Weights of a small GPT-style language model, trained from scratch on English Wikipedia: width 448.
MLP neurons of a small language model. Each row is named by its layer, matrix (gate and up: input weights) and neuron, and shows model dimensions 0-127. Each number is 128 + 32 x the weight over its row's rms, rounded and kept within 0 to 255. A neuron's up and down rows have the sign that makes its largest values positive.
After each neuron's rows, "fires after" lists the tokens most often just before its 100 highest values on Wikipedia text that the model never trained on; "fires on" lists the tokens most often at its 100 highest values on Wikipedia text that the model never trained on.

L2.gate738 [131  86 103 144 117 135 164 169 125 141 129 112 132 191 119 111  94 194 160 167  93 162 158 181  84 119 185 135  81 106 129 124 116 120 178 169 127 148 122 124 146 165 150 165 255 115  73 210  79  82 132 111  96  90 110 129 154 176 107 108 102 154 151 111 151 136 145  86  91 138 165 101 169 125 131  77  88 131 125 142 167 121 188 124 142 136  89 168 166 146 148 125  98 131 112 120 110  85 102  76 145 121  98  97 127 230 141 106 140  67 149 122 120 110 153  79 105 108 172 193 104 106 129 160 105 155 118 105]
L2.up738 [115 125 112 116 127 102 102  99 177 116 126 118 109  22 165 134 160 208 159   3 127 136 158 142 133 214 116  72 167 118 117 111 150 124  69  38  69 130 150 135  98 112 117 162  99 135 127 122 120 119  96 170 113  74 129 105 148 105 124  98 133 106 154 141 157 147 133 162 140 137 127 173 118 163 108 144 157 209 154 138 153 104  68 135 139 121  78 163 108 139 125 112 151  88  75 108 158 118 111 149  88 113 180 133  75 123 151 163 152 122 133 132 118 132 137 134 109 133 135 125 142 149 132  93 141 121 171 133]
fires after: "\n", " T", "ar", " B", "an"
fires on: "ak", "-", "===", " Indian", "ists", "\""

L6.gate303 [165  53 166  53 122  93 101 122 147 101 130 121 127 149 135 128  99 155 142 106 170 104 164 132 106 146 209  98  80 113 111 152 140 139 189 111 137 115 138 172 147  99 176  82  75 105 127  71 114 105 204 136 172 158 166 150 129 150  74 140  85 122  94 171 100 132 116 146 167 135 107 125 139  85 154 132 137 101 115 103 180 138 111 162 106 174 136  52  86  82 179  71  79  84 161 128 137 125 125 186 144 125 107  64 165 156 132  77 103 105 183 133 115 142 106 153 120  92 114 157 136 142 105 114  81 115 126 126]
L6.up303 [ 83  88  96 164  95 114 124 118 125 111 160 128  91 117 118 116  89 127 188 135  85 122  79  86 133 163 130  85 116 116 122 132 105 119 118  94 133 144  87  81 120 133 123 115 149 137 181 139 105  86 122 118  17 161 103 186  94 106 104 131 167 118 158  73 110 144 154 122  94 148  90 108 128 138 159  75 135  98 153 157 156 162 101 108 129 135 112 156  88 154 178 133 124 108 135 136  97 150 112 135  89 138 129 108 142 119 112 109 114 147 151 113 146 116 152  80 121 180 122 108  83 152 162 181  97 112 132 158]
fires after: " as", " serv", "arn", " previous"
fires on: " well", "ing", "ed", "ly", "e"

L5.gate3 [132  70 113  54  70  96  91 111 130 145 119 110 129 131 136 141 158 105 136  94 130 101 167 126  93 129 148  76 136 174 115  95  90 122 150 169 137 136 145 112 145 116 161 151 181 120  94 131 133 150 181 127 119 148 152 105 136 172  96  97 108 120 142 103 137 148 114 120 152 190 126 147 114 148 109 126  78 149 142  98 139 142 143 139 140 105 119  59 133 195 122 153  70 127 152 155 143 137  68 140 165 144 127 109 176 101 111 185 118 121  95 119 153 133 132 111  93  76 161 202  96 129 172 110 134  89  70  92]
L5.up3 [ 92  95  90 134 157 139 109 168 132 141  84 129  64 167 149 142 104 185 158 115 130 142 134 179 133 133 119  98 128 146 162  64 132  57 176  88 137 103 145 122 150 175 156 133 130 133 216 101 144 194 148 167 101 140  94 131 131 132 133 118 107 108 141 134 142 161 118 172  98 100 135 145 174 166 149 118 123 179  93  78 119 164  52 146  91 108 131 107 118 131 158 114 163 132 148 151 145 127  90 142 132  75 146 119  87  65 103 111  96 121 125 194 168  71 150 123  60 152 105 125 102 111 158 122 123 139 135  63]
fires after: "\n"
fires on: "-", "|", " \""

L7.gate640 [174 141 162 143 134 140 124 129 136  78  55  94 138  84 102 116 116 122 109 140 116 135  76  97 157 114 181 127  98 154 117 167 100 116 190 136 115  74  84 172 178 152 139  75 134 141 187 140 161 178 168 166 149 192 117 118 105 189 140  93 145 115 120 138 188 154 140  80 134  90  96 101 132 138 166 158 118   2 153 166 148  74 138 102  92 194 136 100 136 118 138 130 149 151 138  72 134  82 133 141 173 182 196 132 135 134 125 123 182 169 139  97 139  67 135 200 137 136 124 148 146  94  95 105 168 151 141 145]
L7.up640 [156  72 171 128 111  92 138 179 156 121 129 138 116  57 189 124 158  69 101 119 115 171 144  45 166 110 135 112 116 113 162  90 136 161 152 177  85 174 118 169 131 155 101 133 125 160  63 125 137 130  82 104  99 143 168 142 179 147  98  50 161 125 105 112 148  96 131 154 110  78  78  72 121 150 128 172 178 112 118 142 120  85 174  64 137  75 116 105 151 118 154 150  98 140  80  93 117  98 159 139 157 165 143 138 155 104 163 109 112 110 130 120 127 134 174 114 163 119  65 134 134  77 164 153 170 135 151  80]
fires after: " T", " S", " Sh", "el", "t", "F"
fires on: "am", "ing", "ay", "t", "f"

L5.gate943 [158 117 119 148  89 127 154 169 159 159 108  95  89  98 151 166  87 146 125 126 106 115  73 161 179 144 133  96 110  78  81 152  48 143  95  95 144 118 142  98 124 130  76 178  84  99 166  62  56 122 204 121 160 134 143 127  69 111  83 164  91  72 144 142  96 117 130 146 143 134 124  82 100 170 120 122 112  79 128 139  69 142 165 114 118 148 123 126 109  91 102 129  95 175  76 196 110 143 169 129 130 104 121 193  76 105 205 145 188 215 100 129  88  69  93 135 124  89  42 118 115 155 179 154 168 116 207 118]
L5.up943 [133  97 149 105  89  94  94 132 126  55  98 109 123 168 145 111  95 141 158  91 106 117 123 111 169 125 161 132 129 164 123 181 172  98  91 148  84 101 140 108 100  90 137 107 107  87 123 154 119 114  75 145 139  83 146 153 112 144  96 127 145 176 134 123 149 112 172  95 113 125  85 123 123 104  88 165 134 116 145 171 171  99 139 102  86 190 109 153 112 183   2 130 184 103 179 101 172 133 109 110  21  98 155 148 167  90 143 167  87 204  93 152 162 151 116 134 132 107 156 135 167 154 176  97 166  80  52 134]
fires after: " (", "P", "ur", " app", " p", " h"
fires on: "p", "l", "ric"

L13.gate880 [161 113 123 177 155  94 150 154  97 154 136  91 107 143 114 167 147 144 218  95 123 145 116 134  82  74  78  97 153 116 112  95 109 136 140 118 115 189 107  84 125 125 189 116 126  84 113  90 122 127 183 145 152 143 129 112 156  99 111 108  68 148 135  87 137 172 166 103 119 120 105 156 130 178 156 131  97 107 132 146 127 112 136 137 122 158  96 159  73  52 153 147 148 130 109 106  91 170 100 107 117 162  63 113 108 160  58  75 147 173  80 112 111 166  54 141 167  94 155 122 115 136 194 119 104 151 185 107]
L13.up880 [115 102  62 132 125 172 165 122 122 148  60 123  69 155 115 153  89 151 104  53 119 115 102 149 114 159  66  97 150 160 107 154 162 149 193 123  86 192 109 195 176 147 137 106 140 113 144 117 103 147 186 163 122 118 109 131 155 128 146 101  69 131 107 178 110 205 115 158 128 145 154  85 147 183  77  88 100 120 128 114  97 109 127 131  90 133  98 120 180 121 115 154 198 117 117  88 103 118 118 113 131  55 135 121 107 113  80 146 167 129 184 119  80 161 134 181 103 133 155 176 114 116 204 172 112 157 131 109]
fires after: "\n", " Al", " al"
fires on: "==", "-", "==="

L5.gate218 [123 171 138 107 106 104 202 109 137 179 118 109 157 168 126 145 111 162 155 162 110 102  79 129 134 134 156  86 195 192 160  81 124 126  96  71 122 163 144 144  82  74 125 115 137 211 161 146  61  99 103 120 132 139 167  84 144 174  99 127  97 131  84  88 160 172 119 150 127 160 192 118 141 178 142 176 121 140 122  89 136 139 112 118 131 150 116 122 157  98 148 140  76 109 104 132 147 102 147 192 175 195 171 156 157 172 167 126 149 161  97 105 138 127  96 155 156 112  99 128  79 117 165 104 119 101  87 206]
L5.up218 [116  68 140 163 150  80 136 182  98 116 104  77 164 170 171 157  93 113 220 161 134 167 119 125 151 167 145 121 127 141 134 144 162 123 105 181 166 153 106 107 108  97 145 121 152 105 134  99  51 136 128  96 123 131 119 159 178 106 152 141 116 120 168 119 169 134 118 124 114  76 163 130 110 192 143 136  85 141  85 105 108 133 166 151 167 147 121  82 134 166 128  93 139 129 147  90 103 160 167 154 140  78  87 151 142 144 123 141 133 137 115 126 137 119 141 141 150  73 155 119 102  75 175 111  49 173 141 110]
fires after: " s", " sk", " S", " res", "al", " def"
fires on: "ill", "urr", "end", "om", "id", "am"

L4.gate510 [127 148 118 143 125 137 139 135 177 128 187 112 122 161  86 135  59 102 132 158 148 121  97  80  75 113 178 111 158 164 144 180  95 123 234  96 162 154 129 138 140 125  86 119 165 151  96 170 110  89  79 155 161 121 151 178 135  93 152 128  81 153 116 143 142  64 137 135 167 121 166 130 108 169 116 165 103 180 103 140  97 186  86  85 138 105 126  99 146 102  76 123  89 126 129 172 109 151 115 126 171 104 143 167 168 134  88 138 115 182  76 171 110 128 189 131 125  71 114 119 152 135 123 109 117 138 116 141]
L4.up510 [202 147 137 126 100 178 133 172 182 144 105 129 140 135 163 105 139 104 122  78 157 156 106 121  72 131 143 123 191 102 165 109  72 124 114  69 150 144 107 188 159  88 150 143 158 137 147 115 149 170 107 133 130  96 216 140 128  58 117  68 124  57 149  94 126 112 163 110 177 147  26 139  87  86 102  95 219 105 125  93 165 113 127  91 106 138  71 132 127 109 142 153 184 143 129 107 145 127 181  94 144 150 109 147 162 104 179 143 129 111 108 127 108 119 113 135 111 163  86 116 113  97 176 122 136 116  74 109]
fires after: " th", " sh", " Th", " com", " w", " Sh"
fires on: "or", "r", "oot", "ment", " arr", "ous"

L6.gate678 [100 147 105  99 182 138 114 157 134 177 133 142 120 149 110  77 194 162 134 141 109 161 104 144  95 156 234 139 149 100 116 132 112 128 132 147 105 121  98 128 128  96 162 138 106 136 135 128 169 116 165 123 112 181 154 132  86 151 225 123  94 143  96 115 143 169 111 145 165 118 131 143 128 142  92 133 179 141 124 108 116 159 121 115 147 143 162 146 116 104 125 179 135 112 120  72  95 107 112 161 175 198 136 149 119  80 165 104 126 127 185  62 128 170 185 101 156 132 121 109  71 157 127 111 111 119 135 163]
L6.up678 [116 143 117 106 138 121 136 124 137 132 158  81 187 127 117  86 175  91 227 159 114 130 147 103 143 145 148 137 194  75 103 131 126 136 109 216 139 115 117 127 150 121 192 138  67  99 120 101 107 127 181 137 168 171 117  87 107 105  78 131 106 132 130  97 157 135 128 156 132 105  93  96  68 169 152 170 146 131 125 130  52  85 123 102 113 150 130 137 114 135 115 186 128 102 121 132 198 170 179 158 157 127 148 119 203  97 107 157 167  60  96  98 104 161  78 127 158 124 140 155 123 130 143 146 124 149  85 102]
fires after: ".", " |", ")."
fires on: "\n", " |"

L5.gate655 [192 151 102 146 101 136 147 161 158 148 163 104 139 107  95 130 141 197 153 121  84 115  90  94 135 129 124 114 117 125  83 144 125 147  99  85 127  82 119 152  94 112 117 115 149 102  95  77 153 180 158 185  95 111 145 129 115 137 126 121 120 135 155 138 169 153 101 128 135  89 134 168 128 155 125 180 112  92 122 141  87 156 134 137  84 151 124 137 101 111 158  56 114 148 105 101 104 159 138 144 158 123 130 141 129 111  77 158 125 202 123 105 149 137 109 174  85 134  90 175 152 168 121 109 137  70 179 162]
L5.up655 [ 75 142 163 170 181 120 184 103 140 113 158 190  86 156 117 109  91 132 142 188 150 151 139  96 156  92  62  90 162 187 160 132 159 134 175 193 148 140 114 110 176  89 131 126 110 110 103 168  94  72 110 146 170 101 122 125  90 128 155 134 177  83 132  87  85 188  62 108 171 126 110 153 117  97 116 120 120 150  66 161  85 112 119 124 136  68  93  90 168 149 114 145  84 139 154 134  79 135 103 175 102 104 139  90 139 101 140 157 106 120 192 151  89  98 190 191 133 173  57 144 116 128 203 117 186  88 108 173]
fires after: " P", " g", " p", "P", " G"
fires on: "or", " dam", "l", "il", "irl", "ym"

L5.gate828 [146  75  68 103 124 115 140 126 148 125 105 111  93 116 130 140  94 189 152 106 141 160 107 181  93 157 131 112 182 171 104 155  80 151 114 145 112 128 188 106 106 141 163 136 114 155 134  74 117 197 167 191 116 106 106 131  72 130 155 143 151 117 150 154 107 146 131 147 197 114 150 112  84 119 143 180 130 161 120 153 144 180 143 179  86 143  74 135 182 142 124 166 148 139 119 150 142  82 154 120  82 163 105 120 130 176 129 135 142 142 159 143 113 124 134 127  51 158  89 177 111 151  58 106 193 134 172 112]
L5.up828 [112  64 129 114 132 115 163  70 153 159 108 133  96 133 131 130 111  55 146 112  99 103 156 118 133  88 130 133 100 171 152 115 142 101 113 121 106 113 112 109 157 142 147 177 130 144 193 154 100 130 136  93 155 115 176  95 101 135  93 116 133 118 152 157 141 147 144 123 159  63  85 141 131 148 116 162 147 161 123 101 173 171 133  76  51 205 107 125 123 102 153 174 114 131 108 171 168 110  73 116 168 101 139  86  96 159 136  85  74  36 106 130  89  76 134 174 115 117 134 139  90 131 136 127  89 122 175  97]
fires after: " P", " p", " K", " E", "p", " M"
fires on: "en", "ic", "ick", " round", "ict", "av"

L4.gate913 [ 97 190  74 149 117 110 103 143 125 184 175  90 123 112  66 128 126 167 114  47 118 175  81 224 156 148 163  98 140 145 154 128  95 131 153 153 141 105 139 123 126 106 120  94  87  82  99  93  69  83 110 159 131  77 111 210 198 127 137 177  95 135 132 200 148 175 101 171 130 103 241 123 161 154 173 117 105 109  93 126 153 163  83 169 147 136 111 109 148 126 144 139 150 125  92 118 103 120 112 123 123 165 200  81 107 133 120 127 135 120 237  97 130 120 138 155 150 109  92 104 131 132  99 111 107  92 109 112]
L4.up913 [ 67 138 123 176 123 128  52 110 188 147 123  65  83 147 123 113 141 117 122 124 142 136 143 144 122 132 175 150 147 209 170 118 127  97 155 139 183 149 118 106  69 180 181  46 125 107 166 109  58 131 108 189 133 116 111 133  91 136 158 111 146 144 159 138 174 144  95 132 103  98 121 103 100 184 132  86  78  84  98 155 120 192 129 138  80  89 109 107 157 135 138 141  94 131 109 142 160 120 133  45 124 140 128 102 138  94  87  70 100 103 174 144  42 143 204 114  93 129 163 176 129 147 150 112 143 104 161  54]
fires after: " P", " p", " C", " E", "P", "p"
fires on: "ow", "ap", "op", "row", "ip", "ag"

L9.gate1003 [115 147 108 115  88  71 132 162 192  80 166  82 140 105 101 124 136 140 114 178 116  98 135 129  89 142 125 105 170 136 135 134  85  63 174 167 146 144  54 133 141 137 193 117 139 124 109 121 190 130 134 113 128 130 163  87 190 141 128  98 125 199  96 159 143 167 133 117 157 116 128 176 156  94 143 116 177 115  73 142  77 160  98 111 111 142 140 126 150  51 100 200 122 111 131 111 155 121 102 136 140 175 115 123 144  88 139  89 123  84  88  93 117  80 152 121 155 126  95 134 133 151 101 107 103 142 123 119]
L9.up1003 [113  84 118 105 150 120 126 122 152 118 108 118  87 110 116 107 110 128 192 111  80  76 171 124 143 142 144 120 149  67 148 172 104 139 159 147  85 128  94 145 137 143 175 112 123 120 106 108 101 112 153 142 183 183 130 123 144 168 177 108  94 211  40 121 174 107 148 110  97  98 147 112  62 136 194 173 161  79  95  91 120 106 123 128 144 164 146 173 157  61  93 190 155 113  99 151 125  99 120 169 143 130  67 100 149 138 102  83 177  92 105 115 142 100 215 120 115 167  98 109 106 119  48 113  96 162 120 149]
fires after: ".", " |", ".\""
fires on: "\n", " |"

L2.gate316 [ 62 179 143 113 148 177 130 139 175 114 172 113 106 100 114  88 152  80 205 107 151 135 139 131 112 137 223 174 175 149 218 140 109 107 153 123 150 132 148 168 112 102 127 127 121 131  74 108 130 148 175 164 125 135 113 140 128  85 153 169  81 144 114 192 125 218 147 130 139 206 128  91 109 171 138 132 104 150 118 141  75 156 169 127 106 166 110 133 172  93 147 142 181 134  88  82 154 129 126 137  98 141 112 156 134 106 127  82 129 128 125 130  93 171  82 162  99 126  92 158 137 162 116 144 137 119 157 141]
L2.up316 [103 149  95 115 154  91 117 108 123  86 180 124 146 110 134 117 130  93 135 150 150 111 157 146 131 105  95 160  56 135 178 162 115 157 152  91 155  89 147 145 148 117 152 121 100 140 115 122 105  43 169  77 121 120  74 109  92  66 113 198  96 220  77 165 170 132 147 145 112 195 113  73  89  95 127 146 147 130 110  99 147 127 163 140  87 150 113 133 152 128 163  89 174 196  98 115 121  93 127 171 117 143 161 143 100 143 175 141 129 115 141 131 128 101 133 137 114 128 187 150 133 126 117 105 126  90  91 113]
fires after: "\n", ".", "-", " |", " ("
fires on: " As", "On", " On", "the", "As"

L4.gate440 [106 171 136 158 121  79 130 121 126  75 115 112 112 100 146 172 133 121 147 107 154 117 118  94 103 155 143 164 181 139 130 120  76 104 107 156 249 130 176 157  87 144 187  82 122 156 138  78 122 162 155 165 139 122 133 129 179 156 151 142 117  57 137 158 183  35 146 130 113 137 134 120 112 114 122 111 144 130 142 156 119 133 133 199 148 174 147 118 133  66 151 128 132  85  37  73 119 119 147 166  95  93 145 147 110  80 137 129  85 146  60 143 113 113 161 189 133 162 153  58 121 161 108  56 129 126  90 117]
L4.up440 [106  90 129 187 146 153 100  74 117  80 109 102 187 134 116 110 125 108 181  85 145 114 137 176 122 130 128 130 116 129 106 145 106 130 105 152 114 134 141  94 121 112 134 163 127 126 157 193 149 136 131 120 102 139  81 143 154 112 126 138  99 115 112 177 129 117 124 123 134  51 135 140  93 183 173 144 117 138 130 114 127 104 149  86  66 109  53 156 121 158 144 132 179 124  84 173  53  88  85 150 161 107  70  54 162 153 139  92  96  16 115 133 132 134 182 161 125 152 157 127 110  89 175 143 111 144  96  96]
fires after: " E", "E", " e", " curr", " C", " Be"
fires on: "ent", "lement", "ult", "ach", "y"

L5.gate511 [135 154  88 125 120  87 124 129 149 142 143 134 124 192  39 115 220 190 144 130 116 109 196 120 112 168 201 110 126 163 131 127 104  89 169 141 143 126  99 117 124  96 144 122  74 142 154 203 118 148  96 141 102 126 183 157 130 157 128  94  92  70  64 144 204 163  68 155 117 125 160 200 109 135 175 125 117  75  99 106 171 109 164  93  92 143 107 140 103 116 136 123 111  90 173 153 116 148 169 231 110 136 157 139 118 156 136 116 184 164 108  96  99 103  93 124 125  76 123 132 134 176 139  95 129 108 106 120]
L5.up511 [133 100 106 114  54 145  67 138 174 114 131 103 106 145 148 119 168 115 130 139 142 132 140 146 204 165 128 145  65  85 122 110 135 130 105 101 109  96 147 155 156 167 190  80 138 196 153 171  98 148 134 137 106 196 150 133  97 118 143 166 109 130 139 174 117 135 121 112 117 151 148 124 183  87 134 134 162 149 129 154 103 130 120 139 104  90  87 145 150 105 167 113 143 139 164 185  75 113 118  72 144 109 127 151 146 126 162 141 200 119  66 173 161 122 151 102 127  75  76 169 135 108 138  92 143  86  96 128]
fires after: "\n", " 1995"
fires on: "-", " |", ":"

L2.gate968 [135 105 129 186  91 166 207 117 183 148 108 121  62 114 182 121 111 132 147 191 126 154 157 124 102 156  96 126 129 155 156 110 109 133 160 164 109 160 119 178 141 161 112 147 154 119  52 146 110 156 135 110 109 140 162 111 115 123  94 118  94  42 140 212 174  89 114  68 157 114  98  82 110 243 109 112 107 117 160  91 132 166 181  95 120 153 120 131 128 154 161 117 136 152 136 175 164 145 138 158 143 101 150 155 136 111  94 109 110 182 119 101  84 157 107  80 118 158 118 146 127 147 132 143 115  88 150 190]
L2.up968 [127 117 140 103  97 115 161 108  99  78  73 132 128 153 195 160 172  68 111 196 113 105 117 140  99 143  95 150  92 142 135 131 128 176 111 135 101 149 162 153 173 144 141 151 121  56 102 166 101 104 147  42 150 137 144 135 156 153  85 173 148 111 156 136  75  93 128 130 123 148  68  52 119 159 124 131 166 128 137 141 123 165 146 157 113 144 160 131 146 145 118  41 138 150 114 131 149 121 156 150 122 112 122 141 123 105 168 142 114 134 110 136 127 111  92 142 189 185 109  90 109 134 104 149 107 111 153 135]
fires after: ".", "\n"
fires on: " The", "The"

L4.gate934 [126 138 124 123 157 135 147 122 105 130 134  55  93 142  75  96 166 178  82 138 158  91 118 131 102 125 138 122 146 148  80 123  72 143 101 137 213 172  84 116 162  83 145 136 168 153 137 119 122 140 179 145 172  93 111 130 177 148 137 127 127 115 100 157 154 136 117 149 137 143 119 143  95 153 183 133  77 125 122 132  93 114 112 121 160  96 124 125 169 128 123 115  95  75 100  95 152  98 112 150 137 128 127 131 139 128  97 171 150 157 137  84 102  91  84 115  73 166 137 117  99 101 140 134  99 124 136 150]
L4.up934 [118 108 130 108  80 127 158 127 114 174 183  91  87 142  69 121 134 109  87 142 130 208 120  91 110 121 178  97 174 140 151  42 114 125 108 132 105 172  94 134  76 158 150 106  76 121  95  63 116 150 119 137 111 163  87  41 191 179 141  96  57 132  90  70 139 126 137 148 145 211 173 129 174  83 119  63 255 158  91  81 129 129 140 169  98 121 167 163  80  74 111 192  93 136 127 176 121 154 120 128 146 163 127 119 131 186 144  90 133 122  72 139 148 118  75 150 117  87 122 167 142 124 116  90 128  97 105  58]
fires after: " s", " t", " h", " ref", " F", " se"
fires on: "us", "ry", "x", "ing"

L7.gate139 [115 135 109  84 146 170 108 127 105 116  55  97 150  89 157 115 126 100 119 158 123  93 141 163 134 157  92  92 136 130 117 168 122 139 126 131 179 167 120 105 112 200 110 119 133 152 104  82 117 221 180 162 120 105 107 151 122 115 108 116  94  99 105 159 134  64 111 104 111 153 179 166  99 114 160  97  88  80  87  99 192 184 109 149  72 148  90 158 169 130 142 152  90 156 159 137 151 190 141 118 165 178 198 121 196 184 159 147  93 119  91 131 106 170  95 132 105  83  35 187 161  68 138 153 133 203 135  61]
L7.up139 [146 135 136 136 141 181 115 161 133 119 116 132 101  58 165 128 122 138 151  66 132 107  64  89 112 152 131 189 152 179 136 129 145 109 167 100  68 161 117 153 157 141 114 115 108 105  97  71 113 102 138 137 103 124 171 160 144 134 162 112 174 121 131 106 139 165 121 158 105 192 124  56 147 128 172 117 196  97 130 100  78 105 141 186 149 100 120 111 170  85  72 138 172 168 138 140  67 130  93  81 143 216 126 109 179 107  97 136 214 152 105 124 142 128 107  95 110  74 104 104 179 171 116 114  97 107 194 115]
fires after: " C", "z", " N", " B", "C", " T"
fires on: "os", "er", "z", "y", "uss", "ro"

L2.gate86 [122  80 161 210 144 152 132 129 155 159  56  85 104 172 131 123 128 122 174 171 116  63 123 106 119 171 154 170 161 142  88 128 134 116 160 101 147 167 129 117 202 128 116 137 114 166  74 164 161 159 146 133 129 129 104  66 102 131 127 118  96  70 103 140 105 156  95 101 131 139 114 108  86 173 124 160 184 103 151 116 111 144 113  73  68 139 141 137 105 132 102 167 137 117 210 109  96 166 119  84 154 149 150 186 155  92 120  86 137  95 129  67 181 116 163 144 131 102 101 124 129 131 117 100 108 126 188 114]
L2.up86 [108 162 135 121 172 147  72 147 119 155 147 107 126  97 139 142 172  77 126 158 134 120 166  50 149 141 202 133 147 143 158 116 111 143 102 128 109 134  97 144  87 150 169 113  87 140  78 188 179 170 144 142 146 132 124  86 160 114 110 135 139 141 143 111 128  93  92  59 187  73 158 133 135 155  95 156 151  96 124 105 128 143 184 123  87 135 163 138 118  47  81 220 129  74 100 145 139 122 166 129 128 180  82 138 131 111  98 121 133 115 119 130 124 130 185 102 136 119  78  82 152 148 130 169 121 130 110 133]
fires after: ".", ")."
fires on: "\n"

L13.gate854 [135 162 165  94  95 154  99 146  91 153 156  58 168  86 148 108 151  89 155 108 119 143 105 110 105 178 148 150 117 121 127  93 125 126 105  87 125  95 133  96 160 135 141 152 178 137 139 149 113 123 126 130 159 140 142 102 133 100 123 124 126 142 190 109 130 167 126  97 111  65 163  96 153 127  83  39 114 103 192 123  89 159 167 132 120 143 151 156 101  99 112 153 151 171 156 100 148  91  88 113 167 127 116 113 113 151 131 184 186 175 140 173 216 135 169 143  96  97 106 166  78 108 130 133  75 144 169  72]
L13.up854 [103 140  70 121 161 131 164 130  67 139 122 155 127 162 106 149 120 103 113 136 124 151 186 109 145  75 118 105 134 153 156 131 194 145 100 129 121 128 140  80 151 171 158 116  99 176 134 167 144 165 104 120 136 209 156  72 160  44  87 129  93 139 116  56 160 120 154  80 168  84 137 143 184 143 140 138  85 156 159 149 158 189 131 165 144  79 138  85  96  81  97 145 121 143 171 177 173 127 175 126  75 146  78 118  85 168  85 171 145 124 121 218 106 130  97 121  60 131 105 141  76  80 137 157  86 165 149 144]
fires after: "\n", " the", " of", " as", " a", "ti"
fires on: " \"", "-", "\n"

L6.gate225 [ 76 127 172 104 138 119 122 100 123 129 182 117  81 129  90  89 147 113  77 182 132  81 107 148 127  81 154 117 138  96  83 155 115 125 138 155 159 110 162 103 152 123  99 154 211 178 127 158 133 177 138 156  78 127 141 127 126 108 192 157  81 189 128 137 143 186 190 189 141 163 153 167 122 123 123  86  95  54  99 128 138 129 173 179 123 182 140 112 183  84 178 225  97 102  98 150  63 138  77  66 130 109  98 116 162 105 136 107 137 106  97 165 132 117  82 147 137 124 130 168 160  93 181 104 113 180 114 116]
L6.up225 [103 107 159 141 127 194 105 106 117 154 124 141  96 126  89 125 126 154 146 143 215 129 108 148  87  98 180  94 221 111 150 127 185  93 146 145 127 126 161 136 176 114 132 123 175 122 189  97 123 127 174 136 126 116 161  75 132 149 167 205  80 150 141 105 108 140 164 177 130 117 127  66 129 136 141  95 151 123 101 112 161 115  97 117 152 168 179 151 124 119 142 206 151 156 185 146 143 147  97 120 177 153 129 195 187 134 136 133  82 129 139 124 111 122 158 127 176 187 127 146  63 138 134 138 115 121 126 125]
fires after: " D", " t", " g", " h", " so", " d"
fires on: "ard", "ark", " com", "ry", "ft", "ing"

L4.gate302 [146 126 136 154 118 180  84 179 118  92 120 174 115 125 168 144 112 144 120 147 166 132 202  73 122 147 119 185 117 117 127 147 142  94 147 220  85 148 105  80  95 151 134 106 175 112 194 164 118  71 136  99 111 122 155  84 143  97 122 141 113 186 120 153 143 123 127 118 128  95 126 108  69  98 190 115 117  37 146 125 120 133 155 145 109 120  70 141  94 140 154 151 146 170 149 158  77 168 111 144 124 116 103 123 169 107 136 150 110  83 150 109 126 118 126 128 100 187 207 107  96  95 124 113 116 109 138 162]
L4.up302 [110 124 169 140 109 139  92 148 113 144 124 146 100 142 165 153 140 117 154 140 137 122 139 183 145 111 130 106  92  23 163 110 181 192 124 123 108 149 146 124 113 100 110 121 128  74 154 129 173 113 137 127 128 111 154 125 136 126 153 146  86 112 147  90 129 130 141  74 123 102 113  60 127 111  98  98 130 125  96 145 154 125 134 127 143 147 165 178  89 126 116 210 139 187 165 169 103 139 170 171 193  76 156 137 117 111 128 111 111 110 128 176 168 136 152 153 165 106 146 111 118  84 105 166 173 140 112 154]
fires after: " 195", " 196", " 189", "19", "199"
fires on: "0", "3", "1", "2", "s"